MLP neurons of a small language model. Each row is named by its layer, matrix (gate and up: input weights) and neuron, and shows model dimensions 16-207. Each number is 500 + 50 x the weight over its row's rms, rounded and kept within 0 to 999. Numbers have three digits each. A neuron's up and down rows have the sign that makes its largest values positive.
After each neuron's rows, "fires after" lists the tokens most often just before its 100 highest values on Wikipedia text that the model never trained on.

L4.gate56:565418583484441531527463479480481441524501550501524492458470517489422479482562462454530385475516543441553502537543552522526455472485434501552457578504480524535578535570413530531525426505561513488584496391530494442407566588401459492473516532445545565456563481533493536539535407596556433532585487487545525508466474473478540493485426507407510445438492560494423520569552474424514514477508606485486486560481602538481534490559493472540441443447504540494578490464559461522492550425478521445419464471498481557538447541526464527496491480339391502564476468548485448455564505440632607563
L4.up56:491492526507519503602568486497491547461455554434397529536466531446490525546487514464526510570460497570475567480516453403458548468552522516486463438521394526480478440494502480545524598580474502474556598356506442478492507507523521437443454518451610434482480489556573578502556447519564549547482486460477501469539520556510489512474423504493518504526515421489371401553468491505387559485558524583355503497558486521407459514489570574504527629465497546455450619454495513517586544577508518461554467518526526552446486546489458445453524469494532453490565487585553583492517479483427560436
fires after: " ", "er", "-"

L2.gate640:522488464458458537431434517542495481495449437502463457515416602414511481533509463524479523497517523488496545477475550512471513509478529445477485498515507448548557524533542475504467522480525510573519536464507557504491436425491510532466492510464514485545479493527602467450497459533509470511429542609459436532537537495511571578467503567526427491485621516470424506584475433473481522529519528467454534436554506498503542490501557534458461453504510483562581463558499491524441468420402485409496532512488451525509455537578575548570459439481546508513577525459518443620384467560482438444
L2.up640:504471443468653532366463421487508595419458534370485536473473495505488534501454554573523596464460430541506422529527513580562511495534550478441581484493444425493413524564608470519476501483510501491469481528420505483490535374493578473542540591475385568543540530463596474494467510572563536541487513478534465577477448610539533452534401412578455544456492549473532523489457543500402434473574524469531473464526489529520516467626458475530483534457457392456528447431510562558460439489492427508471415512480512474470509584487575537540585471505491546478473403473554469557494511570553517506
fires after: "h", "e", "ge", "th", "s", "b"

L2.gate407:568384573471471564453444508545566530582495471522578463527439480477509475425416536482461610472508531545516524460521520479475546540492483460571435520504549559567511494510480543466486491496507466458509482452463491457490461445560453566545355407528483479425372491661535397556534493487554444551433421430497441470554422490535461491480554532622459526568479477579501557460559582569520547565483518473581569501524585480493540491458547513484534415470431486545479456541430413409424446559497505523559518505525516574540486548543423449495450619506561543403582502456439479512523501511523428529
L2.up407:497468520500563544489536464594509418511536491480501483470525498480563522513528477525577521556439472509523549485575552405467534523475615457583404531435604613457480478496548516465443512520445513448587521474429477461521490504450535535476521446526550531498491514570480484484531456491514587487452496529444454536628462532490619511436527620511541460594497497417485529495524496457553411515445532613499565509495523504506546469511522540516527518442415484521498556595567445494498642520484570481503544453480552520507503620488402485563555471487557520409569534495428487640543441537616487545
fires after: "\n", " Republic", " p", " g"

L3.gate571:526462498552553514484552604458537443510513513508441545434381503493497432484465438535516493488527509537536534365490428504498503426502580485490566541523480486431442488460500514434543530555561437531511416456453468438481499508503589506511539474503540621462526501637493467469510469486509455487547438515526445472461566485512518527531569331488490496540439552482582433589581496532471480532591581439487567487518392506500547484501456567503475496408493487487466477517466489381587451518551505479509579505532493481430455537506560556526494498416516493536480496494521559466415461615556430439
L3.up571:426450508540505462546533466564390475451469536527504541508439356482477460475445493507460464491515490506611469543536461468518381527495537478500495509520469457463471568463457540497491556404502411475520451498502556536470463428516533512528572353506535543494489440492482489511504520504476486521590545571517473524587559510370508481533533505554375463588435452445514480499433462464470474455421435482546513446483445482506389459550497540497489541489531582412483494460531458428515424589432499473453587511481511360484503472447531536514484533539493504428455621525477489451437488596416492518
fires after: " |"

L3.gate568:469468577465491500517481519495615532530504490583490505523461530499520480572436478484568549530584478503479497460413530494414522424455535560454503542402588478446478419462489454511567447520584555598494459420502495470432522507592520544592563431583514541497529450528479495515465568556490579498578485545493434524460479473386511501507512514539471446533492521472418431401503475472419386546502507507553463449512528605503543453492487555401484398400480511498533529523488544552573551527529498541448585484568528483540506460520551581570535484482504525435528578456445454493466568472494509549
L3.up568:444521523472432435506525536474532431628492501495510473489505475492542562546396472517502492481459531555495496526532525398519405574504575465503409486501509598568490485467490417578531490408529530535433565447629532574447493406364448546392527580500438471474487500386585425503527626530561469519459428533453527440573593427506515462467474483530470506476520432442470511437439505545444532427515452544431507537495434466459484489475449466448517546556528487517474515530458539499559461551519590527555499594496497493586533434575573458475492499514465484479540488466576471547490406487579487501
fires after: " Ma", "l", " d", " ma", " A", " Mo"

L2.gate499:500510556482589530449575410470498496508379528521416506443505454543636550485451467517558508431520564509565519524493507553434474568458470556468518430555547521480481549501621486543497549424464488519421599569472440532493477369410546499457494440599523496537418508502489434506502540528467494507474523427511510460523562454549403540523523523575468475502468521464507532443514457463399471554413457467497511471464462583452505489485473472485533484463567528518557515506509552482528570435507552476508649426596509516494530510471495504470522547543491542456445474581515546530510534544543444410
L2.up499:346504512506501518462498492496411539398456483546634473533462536527467380448627519493586481560479471522468551528499420481447497447513462524509518422514542488482489447528468533508529450517461474503484575449410566553417525416574622380497548511439581532504442481470537491558528425498529554563510507586499477470443494579505461589484505582518494402493396423495548484428545473475509517480553493504388566527499451410536568498539497550540503527489505556477419563551485507504425533457520594508450549469508498454544499548510472520457460374481550535483477504509436490555451432486512445575
fires after: " |", " f", " g", "f", " b", "br"

L4.gate462:426546555491488467536412483507545469593474464547458552444439482544556478425487518422500427601532500541454548489452537513531526496598528438419459609426505437518429482547463515557590402539548448600480561409563432459508456493451545431440532458544515621474461461564521513553572548467450444555363501474517516511499543454508458459444521517496543481557504480420567484426536571571550441527400466517479531549472431561520480518543541518504542487543480474503522493508518495488504525535635512463513633514589521561569524497425525467478630595517552454529474513433528404534536493548478531549
L4.up462:479498493532501451494461547443628482610529541502535498517535520483608594510542508409568491529549572481460538436489447562465532544449423496372558567481478429609453543565450497479518578541524498530479480525523507526475459512508426536408490452487494429504479468522384553464548514476503551522417517434525495432562577451411391482515425581490560405570560472480526442436434538572393485489426473543578497533422457639455441430523527467524487513477473462493464550521454561503605425467537543518509642558561503482493529480483496503484575491507582501492592497488552510597462381515456464488
fires after: " re", " F", "D", "F", " D", "W"

L2.gate455:539567464564499568473517463638360515447539515452526512529491551481532557553590546529571571547508494544482569538486524388518469516475416495431466538400453497562513556498538474603499462480452467516464470446516473472533453424486464543567543476454522513493436555492576432522479523512567476536387598476435463536555472492523596482613464452384525438487501496578508447502518477482513514560567538496570576614515528577470528514544499501477533565334537478408542498619476579448499461512524497532551484489456558519524474464516572526518546476552457469530549529506465528514521473519502558539
L2.up455:459399488528515560521504478516531479519479479463500559541473525536412469445536455573536606468407435509484507548562455417502450538487508459431519468538514508525444534434511416485488586561456432486537463471329400500547393432516554426512619518465504441520416485543509516451519498496447557504620520393500415503521446574474496526525488577528561376473514465512517550495466479496478434506468477487527512516553508481460499486471432519592456562581539396485568540586606579429438465438378533528464519521496478533424419471463477540443567515469476521479535464442454572534577551401585479535
fires after: "er", "or", "ver", "ttle", "row"

L3.gate63:440481472633515565481515456583465540483397490476495504498539514471551557529545424534437573562588475530548529474471450504476474537633554498508464468500472529564564463591505556444491530580504574488527529534472508550445520513526456474542452482486523578570452428457531522504567504403508625431570579528583459522442504476554452519532516483536539476507405384544545546484436475529437514513513527556492471475502465533482466449516470504341495515456456549513446475504502491486440537549554564431531545564537439472505473518494529432482465413477532561493553559509449433456498407512470360435
L3.up63:489425547432496453476557477496466485465501525459463567508469563520498509513544517493515467503489510454416391485585564468462559511559515527507486435496499397468470487500428418437312591495520493433509529534511452464538518579484434414531490562521533511388526452518530510470473539618621556470467472554488469489563497488418449392500479581516464532553453511506438534549539485435470562503526524576388505449545415445433488505434447476489510410553478490475495482375446568498534545430558487470471476497623588472461529477447449462478496548481493534496527450547486527500486521452470487435
fires after: "s", "ta", "la", "•", "-", "ina"

L3.gate590:530410487441526617532559482491484470480485570376433534558482492544412473508460426522498493446599487387557500472454463455542494462484604497520399503488466454589481504480473450455444556509529581447484506527480466490445468477577505434444456478488456473596547445475429427541579491463484465563468479567357459563447575463453563551533557471566469407501465432528550463574524488426438487507445410575537601550525491416513498508506441459516464464386368527483475461503506456484511429506415547468525461563522379576552387498515491531498542480493516531515487432472612544472532517515516473458
L3.up590:481477564606482451512440386451532489595419424495464536545444529508503477501510482460525551481355454487525550528560502521491558531435508486531528453511476445556525516479521490509450467486525607528446467587487516523485420471590500533489490449482486429488481362469481527496538431398561529567510455500471477447446570490465466479481483485550614417441555525438468510562466481433438409511481447548399527545520576529419450499507470386542461474484462523499412495548541521460439509500566391523584526524491499483615564527464547461489519485584485543495553589560555468417498432548547561355
fires after: "re", "ro", "st", "f"

L3.gate333:425492453498537469471507453577525472516521457406446539484448494483518532464468503514516519557534526543521499414526429568467477493507572478431519381583471554536480523402534511509524563520457502405536508454540613519498556422428495553543472522475502525423435448523532527488493443539532414522542451551538475465492498492572548451496487506479456544505454535573542422522490402462498537543511528422584505495463471537448612432560430608506490479539509505567494491440402486480490545456422535339514525608420501487482542607517471522500536533468610496500521477589483408609525438483520401472
L3.up333:469509454512485516551619474498488576451533434466512521494485493535556555460592465555439541568560446448595466477434471462481546573631569511507518559416518537479462468474573430500573437565516446496496466514490521529462610511537594557561458448463510547478559512543505456545499436558497473559564576528428410506494491497435622497463631597403467457427521488480533576457506493498454464482569407512546449585535456618501547445513430520481478513458440502467502527538535492520539424509472525454480466537483490495394605532529447455430482538517464524583568484591451446503464530470544458495
fires after: " |", "b", "ag", "und", "l", " m"

L2.gate387:509482526512530507556464434407545522494552534510509480457486550554529494550475436513559529537497648614546442417581494536533444488533561433489561449589442471410494424499487531471466439523548460444438464444547562512504462532521511576600504503437469487456497446459505478549488529539540458471437407516506494384456479509558486482552598440528481575506444490538427519556538498596461535546416452439560466497442481479458504553523438475462489521398517440477501576500414470416407579487497426472482505506437497454523522584580482382567435448564589468473533595543430520435487511480573442522
L2.up387:447579557553520502489544555463467620475573470468484559450512481476482479481427516525494433526428475555537447435403418426575545533483504578463502591476559426567409454474432489594478493442479527517468522507435462464575392515551455497510475491515435574502526496502551481456446557461462475473454559447442489523499508362544463491481448453450487545480412492508470467430593493561550434569500431492417527528471555534460487564481577469493507414479484422424453531571454466517465503594564503491457462391525478502448605539454488458537433426535453478561479492486493534466553464546526538456
fires after: "A", "s", " I", "com", " Al", " A"

L2.gate457:512453454541388501485488510535474560537487508590466546484484576553457498571488466526446414445602484419474470541500540518576548547467529489452529604446583466497539500457491561595447447585469515542499524488369487498558413434570455538526508514486543569488496488482500496483477537491520424547475479473549535487568513483472525482536493463471519517426459597565529467496469423503426512458566492435565545565577522485485477467442592510446520488452512420515423493507551487556607543533508483535594520502447536535462518478486514418537603518500519496569540555442468584496445507445556489335
L2.up457:501522452517510487497477493589478497449449611614486472496511534451474449522462496502521538456518435487476494612528547443424484394414497486558459511559452525403543421556511531458518473522487450500520537449574452537461478380574461443601530468472531503484473507540545500499563477488405556569498496518499436451456437438606489556597530514548577406546421514454465462503542543576400477446511549512534464524541480557538418451501495431378479421524516478561609524522429429453417566554470474518583552486459538531446523518493520515487497550481603489553469458583536384569504496433508455507
fires after: " Go", " Ko", " Mi", " Ta", "o"

L2.gate625:529464543467455594518526437474496441489438566405479480419434574503497532593546544428526552547549569487539528485564509447485475445490505461513454520520477491494476546515529504528550459558550504539497467489459546492510454552540471507528496446406534512512533509506499425421567501574479444524442486477521480475594492456484487448582551501524615532617547492510539396468467530533428594504515504537521482523526528468498581472483467481391364461455557478424392470541404549513532559497484496569500552533446463449513416510393474448519502488609545522512570516606569481628500487643547445453
L2.up625:512451482578518637438594493491472406403496470511596505471475535483537510567495465475590514456493517445561559475477520543523460533379527541531553484552484482509440571521457372474588498441498462594607539496485476444503523519499487591565435475485581571487439576538497433489574456468494461507486460473485454510518520550505574536478534506571541554594410380555548493502496533503507493520454579483478544472470452459474460545469541510470473447447502529490512469507401536440508552472628665461433533511474478524464391572466543546484491385538537484535592488573494489521431449472499445548
fires after: "\n", "-", " ", "M", ",", " Ma"

L2.gate492:512567528470559490485445407466511553528532540510493505585406492477549425500497590484554456461479530513593465560579493508563476553492552523568512547512547439547522445556527502563418523516506458604474483451437492448433475441580487502450616512503411520550606498519553546468496486458488442519506519512534502479513455512544525480498440453593509463530430529442537556451520502494499516524552441439540430588510519432518431596455491568467527440495536367423468512427470523573516570577540532506508453412463399462536647517448512501495467456536591499514540508386495443587578448481504454477
L2.up492:435459482506520525489502513432480485519565537526435525421497453502480464446487501552556403424513508429505530479472461532481536533525487472495446510466528524468509494516434464509540483460508441459525545472558549454529550474465550402620350572565499490486502478536488453490564494559552462530491419493455523480542469456496529561547560566472598523512536585483491512450501507395508510602523465475502582546406508507542474489463500583393509513579504443471466448477481543457515467604516529461442540439544526547441495482441528415492417488387454444539459464527547502564441483510511623618
fires after: "s", " ", " ("

L3.gate273:435598496567468565522469523474478551387548500509504496595492529510532351489513450565482533546560417468572376496408442444416524579475481418511447527513569436481547476491557455544451487492543552535558448500482585415534500550445584475515537548485542452533477502603509450510465529565556490427474514628474446530474499465477448563640552536474485577495576481509547526450567486515517447488474458504483477532490491450543532450528480449424486527497385423471544504462567554502470514552450535511404488434551558541429594516477582514518464509398511518494534417415445498566519541483415492477
L3.up273:452529618537526528470608504481460516542509438534522551485492556438583525469483511494460513605554486527588460502471416561503440536478526539500510482505444552429525572544486567470500522539362549542436445431526514408502462490555579474558502504506519518470477479468564591592569480485625491469483459457498500499561631576462494459446461502498517532494530559419488490538554435408503503450439494528505538504507526448424559492536499413493480480497403438520499488541448542547428504425533439640488551510523514474508563491475525495589488453545453435441575584455545525475462536491474443391
fires after: " ", ".", " a", "ly", " c"

L2.gate698:551390581517486558532506569607467545574441486551559494494511591426478479564559447423450530487567525435540490514522571535497516479539513492531516586562538536524518516507435464463483490428539465543489478452539604515525463448530493551567488474526468490504514470517507503501646490432554563463503571477505473520600476499544453521485489590518479585474431518493488559462447498580447439559357423520525444561454497525478478561494419509496535409477526410470507531446461488593556531526475502402631507519472623493507540474560501340515547467480502454515491482473495464542478409449535467509
L2.up698:496509532486488482470446570447590608401538474493466462499486456494568455454437526593512433475470473545512564462481474619561460573548557538518569547537534438456480417539498562516519551408512478452423530543519533571514688468512478533622390531424534477420511483508524520512507513514519531629383524543459464521393497350492464491529459541507503489457439480531481443476503474424462386557475486559496510416522454544601579503467523591469481409512531489497463612602444452480484491514531461495539472443525406442421532542531525431455481512486490517552429527450462439517535479481555535484
fires after: " So", " O", "o", " so", " Me", "e"

L4.gate323:520442532529521453429481570492479572533604403416495580487397589560460545477526533516489455469507456584463502481544474429545480532461456594426405544536513587462523441537532461555449477529462542578493466463461552514509486498444466448506507434496572478475446491492450573426408434380517443506343422413420517489537511492576553456590511509531490388527538458506485531530421534447435576533538472494435475432552529565544444479498494461415432487491460477507433407520554518588566473539485504574525573432514553553508477437532577493520481507520487487445620514496517391486470461568570552500
L4.up323:424525550525545586600511475522495413502564526451533506423466502464565556606528433516490430491435479463536551505452503599464458568498532605590590509512456578531415528495515457512453482469513416498506623484478471513528460370516464614514560530523471474533493533486539483488575545426485486520547501534467509538528594652559494614460448428552504481526461492504555605490439494485553509566528480467458450492489531432492509530451450480552421539503480391519474554458469541463475567540494442424529466443484495444536506511471522524489551517532588506484586539468500486498467400428540538535
fires after: ",", "-", "–", " $", ".", "("

L4.gate530:503526451438513536520497490540400544523493543465464503471492468448532444538456468407529576458635468561471542500496511429544505521516573513391517530477368545459409481574562342507480466535510492539499525492441554403471556487467598489494538434408594479541586532403528467585492509495510488510498516583487518473524492572531484613541484537419544520494490466498444547456490454561427492585487577555512437561604514514503456527521508477498498616428438472421559508440477599495438531526438485517475511424471560482493544519555563452616463418496517438551478536472533429450499507545529517572
L4.up530:502571552436521543573545631535457531537578512398443540543468505386455457476519459465499560638561559510530430500422541491576495512528515592506520563509559513565508540471450521578460543575463529484497587393583474483491517595520424522564529446472541518494524479554494498484478459453519521528450483456408535530573552526577553494532545580450446536483465464546458529550484516465421505608436409518512496522598451610461476452496555505488507498555445476522532562420525500555412564491515477524526471518512520499517530526510413593546526536619470525404433502454525504557503401579512505544
fires after: ".", "le", " ", "×"

L2.gate294:467499424518574400497476434444461399553504445502539477526459458478542522432531439519516456567368527469529464514551509559464496530492481457620514457527426501565529516506559516533378393441610572537573434429431499425517482499506441565523554557504561536525469596549540481474499481424417545468604533530551523467486476506478512576503518458486548551462509523522488536531591519573535414549590504494602428496423487503541522445550459455518461471501553465435399469516482449453423560570464561520531419383466583486516448469504490483535531410553560472535545456495466506563466451624491507488
L2.up294:409511544412498480485452553555511520517524567534487482455522543417479570486472514580363527561582485510534464483506558461560529517485511523357525468409522465562469514448488516486477525474543494546521546596509511587517532476497458576529464530513504487511506560432477416517554465482455462492509551406485470528582388501557454498527567468470468541478479501500585464477519488419501418467522481528546489485523434575451554451402427417561520523468517541464534477561535535562539543516470482401528427379640524522503528443510525550506514512525485511506494430607559480507557568445542512475
fires after: ".", " However", "ul", " to", " on"

L3.gate59:528402546460454462412503443493547484449428526552541507443493542508476499481558532498458500506560545605519588476489538524495515510441413506488530455528556512528569539492511540481481565545545427517491507515516537526453510463536472440611460558538512541456426452501610337514495514558461522531550486502521553475474441520445627578564623442480525477440463563565490568590545356444360520469567523482614520505535470505461591456430484527431500593483484410447518431471507488536385520576532587420474496463485500505498422465506478457462512497470510402528527550494422423523385503510518404569
L3.up59:476514582437526515503426515514602449577488477456494471550579551609509522498562529620583419571400536531499361517514491548513471504510574551430503508479514497499505439531442476581490495516509493490446432417506430510504557523531492575420555486531483472367576388518505554458563533533490472522518464411586489502521499529460434479549462414439540464486540561449479532459495525471441528387574472551519545499526477528488470465508434467469525449580498444519499593415597482541453554535526487638506442517480473403453487414464483534458539592473547445501455420556474549419515487510557502446
fires after: "s", "o", "r", "hi", "e"

L2.gate556:602515526647443635547438545525492535480468620508497500494475497564537485472457458504487494633523364429434446516459556443421484548533504506553492483484425530540521525448457450509486536532539503433472394472465528477587458470445548489464588549511517512562438539562534450520429569505531442472442427407517456553502463543514547561534517482526460582512540601465581507439471556538533570513563399472471589522513496515561550494597478484452537498596518443494550518435510557530469519561421502482494494450472526528461509504458476502588577487443519469491481502344528520518544520477500439526
L2.up556:414457535544526436501554608471544562502532465555528433542530477526444514493455482397526492436458501500500495465449548462538526543449482529389552494565509486461483569511502492585550488569536503679430437497452483490517472406599467407473463534391548503447554496463533502513512486387535497506384542486502435547511462509483500508527463497420465494520543521499518491365448573486382484501481464413577560562474499530550482476417522507472514439475465474525531484487495627465531487615502409460579571501647444535497432470474579467433610497496485532534516479496554479446466567371361501450
fires after: " the", " |", " ", " first", "The", "|"

L4.gate645:543530519492523508511461486495525474535457492494468514437518547501509574628472519532406537481480498504527472493554435470521495501665496507466481375557407598439466547503476451446490567511541367462469548520536562518522435504499428521402479551401422423520447466519513447502537439424444552562445378489497568455501579496393457537452556443495435541517497454492457401558529638432491538532507403481500506534429475501517559512532475549494519481401494516477463585468529492448525547414561432526455480548477440560500470539514516464404525506549530510529511507569466480562495580531504428583
L4.up645:522458552465631413547411545477536500490474581497530531537495447703586582551496553464452534432498514530512388536525529558444408571469463462530501425570509551532527518525546439464529548489447460603507528419532535498612513558591529487524554509444448573486496546519503497557533578618645462528555449486524502508416503529540473512428502457473569473471521545509513502479518521447524548463508388428549381543566561490496531489521469480471470437472568499509582479518461486480466577454466464560501463503581518548503594478521440514487476454436487467508533439489495460493480498448487481616
fires after: "n", " T", "t", " St", "art", "T"

L2.gate316:470483520479492485470550573439493501469526518656473519516508505514512551491477438375558360395512542404486528495524614577496522512481529512427512583531426400496459506515580486537571521506503498448499503438430518470449468444485485493501419529442586525513433468557474574504542446472487558515426540449462525522522442477500596596492515476476384515522531416502544520398482528495526523523480429499536525520481511450583460392600471555460490480506458517472470394471459472528523482530386551546649494384478479420536538509550498406518499454526559582498471526430395516539512620452456461418
L2.up316:496448515551506473415455511503519594415512539534468451638401529427426488436457509553536502387488525502510490535510530543580499473538468444550461475561498423500476521539496492413555480506569529483520549559554467487486457491511534454497515514570482478444611497511528470616497663535548517432481433496513516506453505464493432530568480500547566515442372545489428454540511494542492560536545526513459445571544545467487461505563452602507411459527442501451539458446565439497517446528466494460570403388553527501491574510497536438572490546434511473434508524454478375505525442444542577454
fires after: " O", " Sa", "o", "ho", " 6", "s"

L4.gate419:467494474535515503599493475506464530546484602458456565499569463466511582536468370499541570583486419504558507425488402379625461544574528543519548391490486555477565477439540470418440569490579538524455546546487562474404496498473513498533398614477514451522401512516511516524459545425585485505483474506520489439551510473522551562517456447465558414517478563526539487587579508530475551596485516485409616414527528523521524554537482476471508552456518486479488520401548566517563502584491542441504498458413463563504490523536501453480493508483504447452532513438567456463483535533523488494
L4.up419:451467535509495448491534464443563485534565509611502399552552518473465425535535460453519539427501508464527520555525503464530469461588432424521551540573568552505499528575507579483527464446496577512502417457473440428493545446540482477434521452504485518548507492547437641561442525474484495553477446569538467534396400473462449419487572556522464457473471388479418494396483423531497534525501411502440471501566553506489523539513448481553504541435477463518546398480497607520480585429484441557482530384593455526432603453529513567454359549431523475557475432494451444506535505438487379557
fires after: " C", " S", " c", " cl", "c", "C"

L3.gate675:405450621433511513481499443475405474470494365525518560498489450507478476517467558508528419421436452419497497496473514474566530480509524455439486434602441547484513596514539425516451494457537401485513495490475508525465465486514504521522492420482405473591466487435501453454456511482533507559491436530512459528453395472482547523490467477515419457464514553503529430536584498460409455543599535573575542569519542505487582575572575462615433482409494450478414542474451421416540475501563434573492549387452395606512501494483545519530569454491477471566582500495509449511433597566550488534
L3.up675:401563432473496485558594511441370435506535495444496417494453432558563501480500439498619534363466508439508475513554465531569467519452494480458533520539396462502529533454442485481586491509516485485480465506430513434528563481468528442487559527538450532517550582500485463466510560499440485504555530513487407507525493547532566414512476560464483519537463547487475530493422574469544526546524537443483457467557583411451520493515573478517447514561464540498522603588508489578435484439516520588503569564521490557498616489469447449517451474568532520408459510498541626495528492483375503513
fires after: " S", " T", "s", "t", " c", " An"

L2.gate654:536457433523474602527438499395458560481543508499531611478415586502468509499540539424537376510409502562483515464572405505489552489435454428405459541587472514468499426520500432514467479550530468525486456449487515447477563538453453509460451482489644487403569488598584480434579456565589504482546468584557476446543421482537473470566508592438445514576508507574504413510506531486521504502447617382493472575442537413479552471570495474438417527433502551414570486438486496369614457489528587442498553511419558457474579516436517566487523494441500483469531508527533491604488466499531417508
L2.up654:518418492501573387574524452450381620445487505494501657493540489521518428487452371580535524471530423516454509508482472448521454546491545422429536519507464507553535501532465498506541501532519509501500585553482451409469449507508502441495510498433527555503547496392461477492487544589399547458490497538502448453468481492475557510536517545404540469626515437491577485480502446477474430517575436491466541468571497533504594457496477510538461470450510549477476475499562492485595438542410507502414462443483491571519545480592521520455486620414492526410543422525498499497438602489491523519
fires after: "er", " ", " ch", "-", "ran", "ch"

L2.gate600:481557489585523534466495405528439468390457486536484537570449501485457507488464534510561481475389460493591492542419468466479567547478486425658444416438415464469514478519581488615526515492514507558496437438452447548491452417589599501527547476454502548547516486592561489519408598548567585483415486534513468527471485441593480628479525556531476471582523432454441642500498460514540529487536444489585478502570504476600517447511458509489483440530454492384504510548511533443477417507529503577533469474430462544566493481483464499534450422457507469535497490452551470442441555489489514525
L2.up600:528551506490499478563520474438547579501508460590553436488491552529590515540501513434513462472409575541479448498504541592451428554484396491447525505526575546517393508570496511530560409425465462451479432534475542403494553462455504520556463438576536458504457541477493420561578499485582407461502483443519510482500496465446651427496498454430611541452476538469430450395640557522500543525515365492517473550464492537474446525501469508497465430477510541512490421430454501479434486479532491445502481490556434505544516453549535530522520513451459532525473464532593509459529538522519485516
fires after: " ", " a"

L3.gate649:412512481457477393480468514476464448512395445363546585502478575516594533548511513511609520486464491444515484479489416448483513468460520579512433567520385602543527516529501498537484504538540505535482472521506602556525541495399534523440585460526482453478412460542490457498563465552495469530445483464450551483484470479470530604467557497539425417616543455512516400557430498511523524501514437501449521506581577476473572473605475485447445559517487570503479460464497504387463433383492636499532515490509570537496484520497509525476531335526507446521591416537516444541534459575484478449
L3.up649:563500452597442442479503499451587473447493543570382525432461543535582454425500551465444480413498464450414488521538466515485406553555456524533516492570547447529470569458552485620537481498564531463423503461424419498574525404397508539484508513523517480485458537584449496544473521499442523531518375461483450439504527615452503508562526494538521475528446510466430499549459539568456526505561415476490506562537512528407458454472465463482484551491543448520527520599538571434454481491528385558512563497501498525419598535437490471429420619512480428436502519470445499535444497527526531440
fires after: " G", " g", "–", " ", " S", " C"

L2.gate576:461583573516566507473557457465485596468484476525526413492468485511527520442531413564527470488516499552489493528463515484489452465582470470443524556542472478520559460539546435446486512440523408576546526500411466476477595406547513457574514430444537499554432505542470498492583509416461546460501419431400546435445569557558535544505493416484485431602489523456463475489540533518521419560490503532563505450512530635531491482518410541541537512530454478426594486559556492518480458506626552421435563354447481438473451468508497414420514482520492470506485545503530496572416536519590530481
L2.up576:419506434556469422519498549477452527556503501481540580456386490500474308472497427491528498508599504552580586506474431483590503414507495530459485504494560593554522537426481502495412478546566537498467545529524474534497505459469550435422470597501491409545432494372559559583468524527561555502550538472577512411548490629560533547470494433489496421490502504469492578423495486474489440487564443494448475481422471376408523502491530481462465468479533520514535480423544491525501488578399491527471492502511552455534560479558517470550487498431518579547463520522534538469599533527470526527
fires after: " B", " b", " f", " under", "–"

L3.gate458:468484474531505525480406482532454501441503454521540573467512540513463447542458570485578498510525442499449549464448500419442594578504442568525486519513505508489563467538571422626481455515450551526476495432364592557514488446371525486446445518483540531526454538633624559450488428522550477571518512536418501587461507529471639562495486573513517536471586506425530454647540556459453545594429435469384584429507485554555497487530504475400491474499504455500504519480467501563469518517506423491468413501599597475493482544568518522563454507532462507466494533444590538543573545546538512448
L3.up458:477519519634500528484571437489548505460642463446444476353522514429581513520479512409533476478477544552449459397519498610533487507494527468547539542440436494572312442424506452386587492529523450509496492469492495432518573540440395505525453450480528564573457591550436445492586644502566485462532521501526464588428539438451551529456570477443435559509473508504458527436495472512407479524504536446527457526441504503566546570543525596484527523463475490459535471458507555484437494589490547529534509446523547451487465615483504495514459447565529515418482485432486516486502508472519540511
fires after: ".", " a", "|", " the"

L2.gate106:551428592496398554477482488504602548531577449455545570514467537495498524574454536532570414493481536514490465505495495582547549575377444544563542586408476506544563517522387395500385511464497487479511453465505450453492410437513461534452459485481533464434453530452549496531578513436467446448510507410576512492465493488579438522488548454622572478463539558492452531490595609582570475494456438545517500522514525511513433478540449553579526436454394478471474463505464525520487566462474509522523438442563565422523515561561451444458481383485576552504560576462492527481439477494480500504
L2.up106:374502523562577446398535579473465525452616530525453567420494496514498428522531585575499502598494521489527474476550438442518524466508466526393499530513550493417499434436579504422483510464494509520544437486449506517496402472509542443489540554563525475494560535466635396635436513422436488528529529475435443505463533456562494460540527472489479465451574505520510418507489525472626568521417543540492514490466575496514499591528438560560574481535540482508472493627520542586537502464408534458542506443538530390554532460476533486488418389475498552579498492490468567641517569581571477507
fires after: ".", "s", "\n"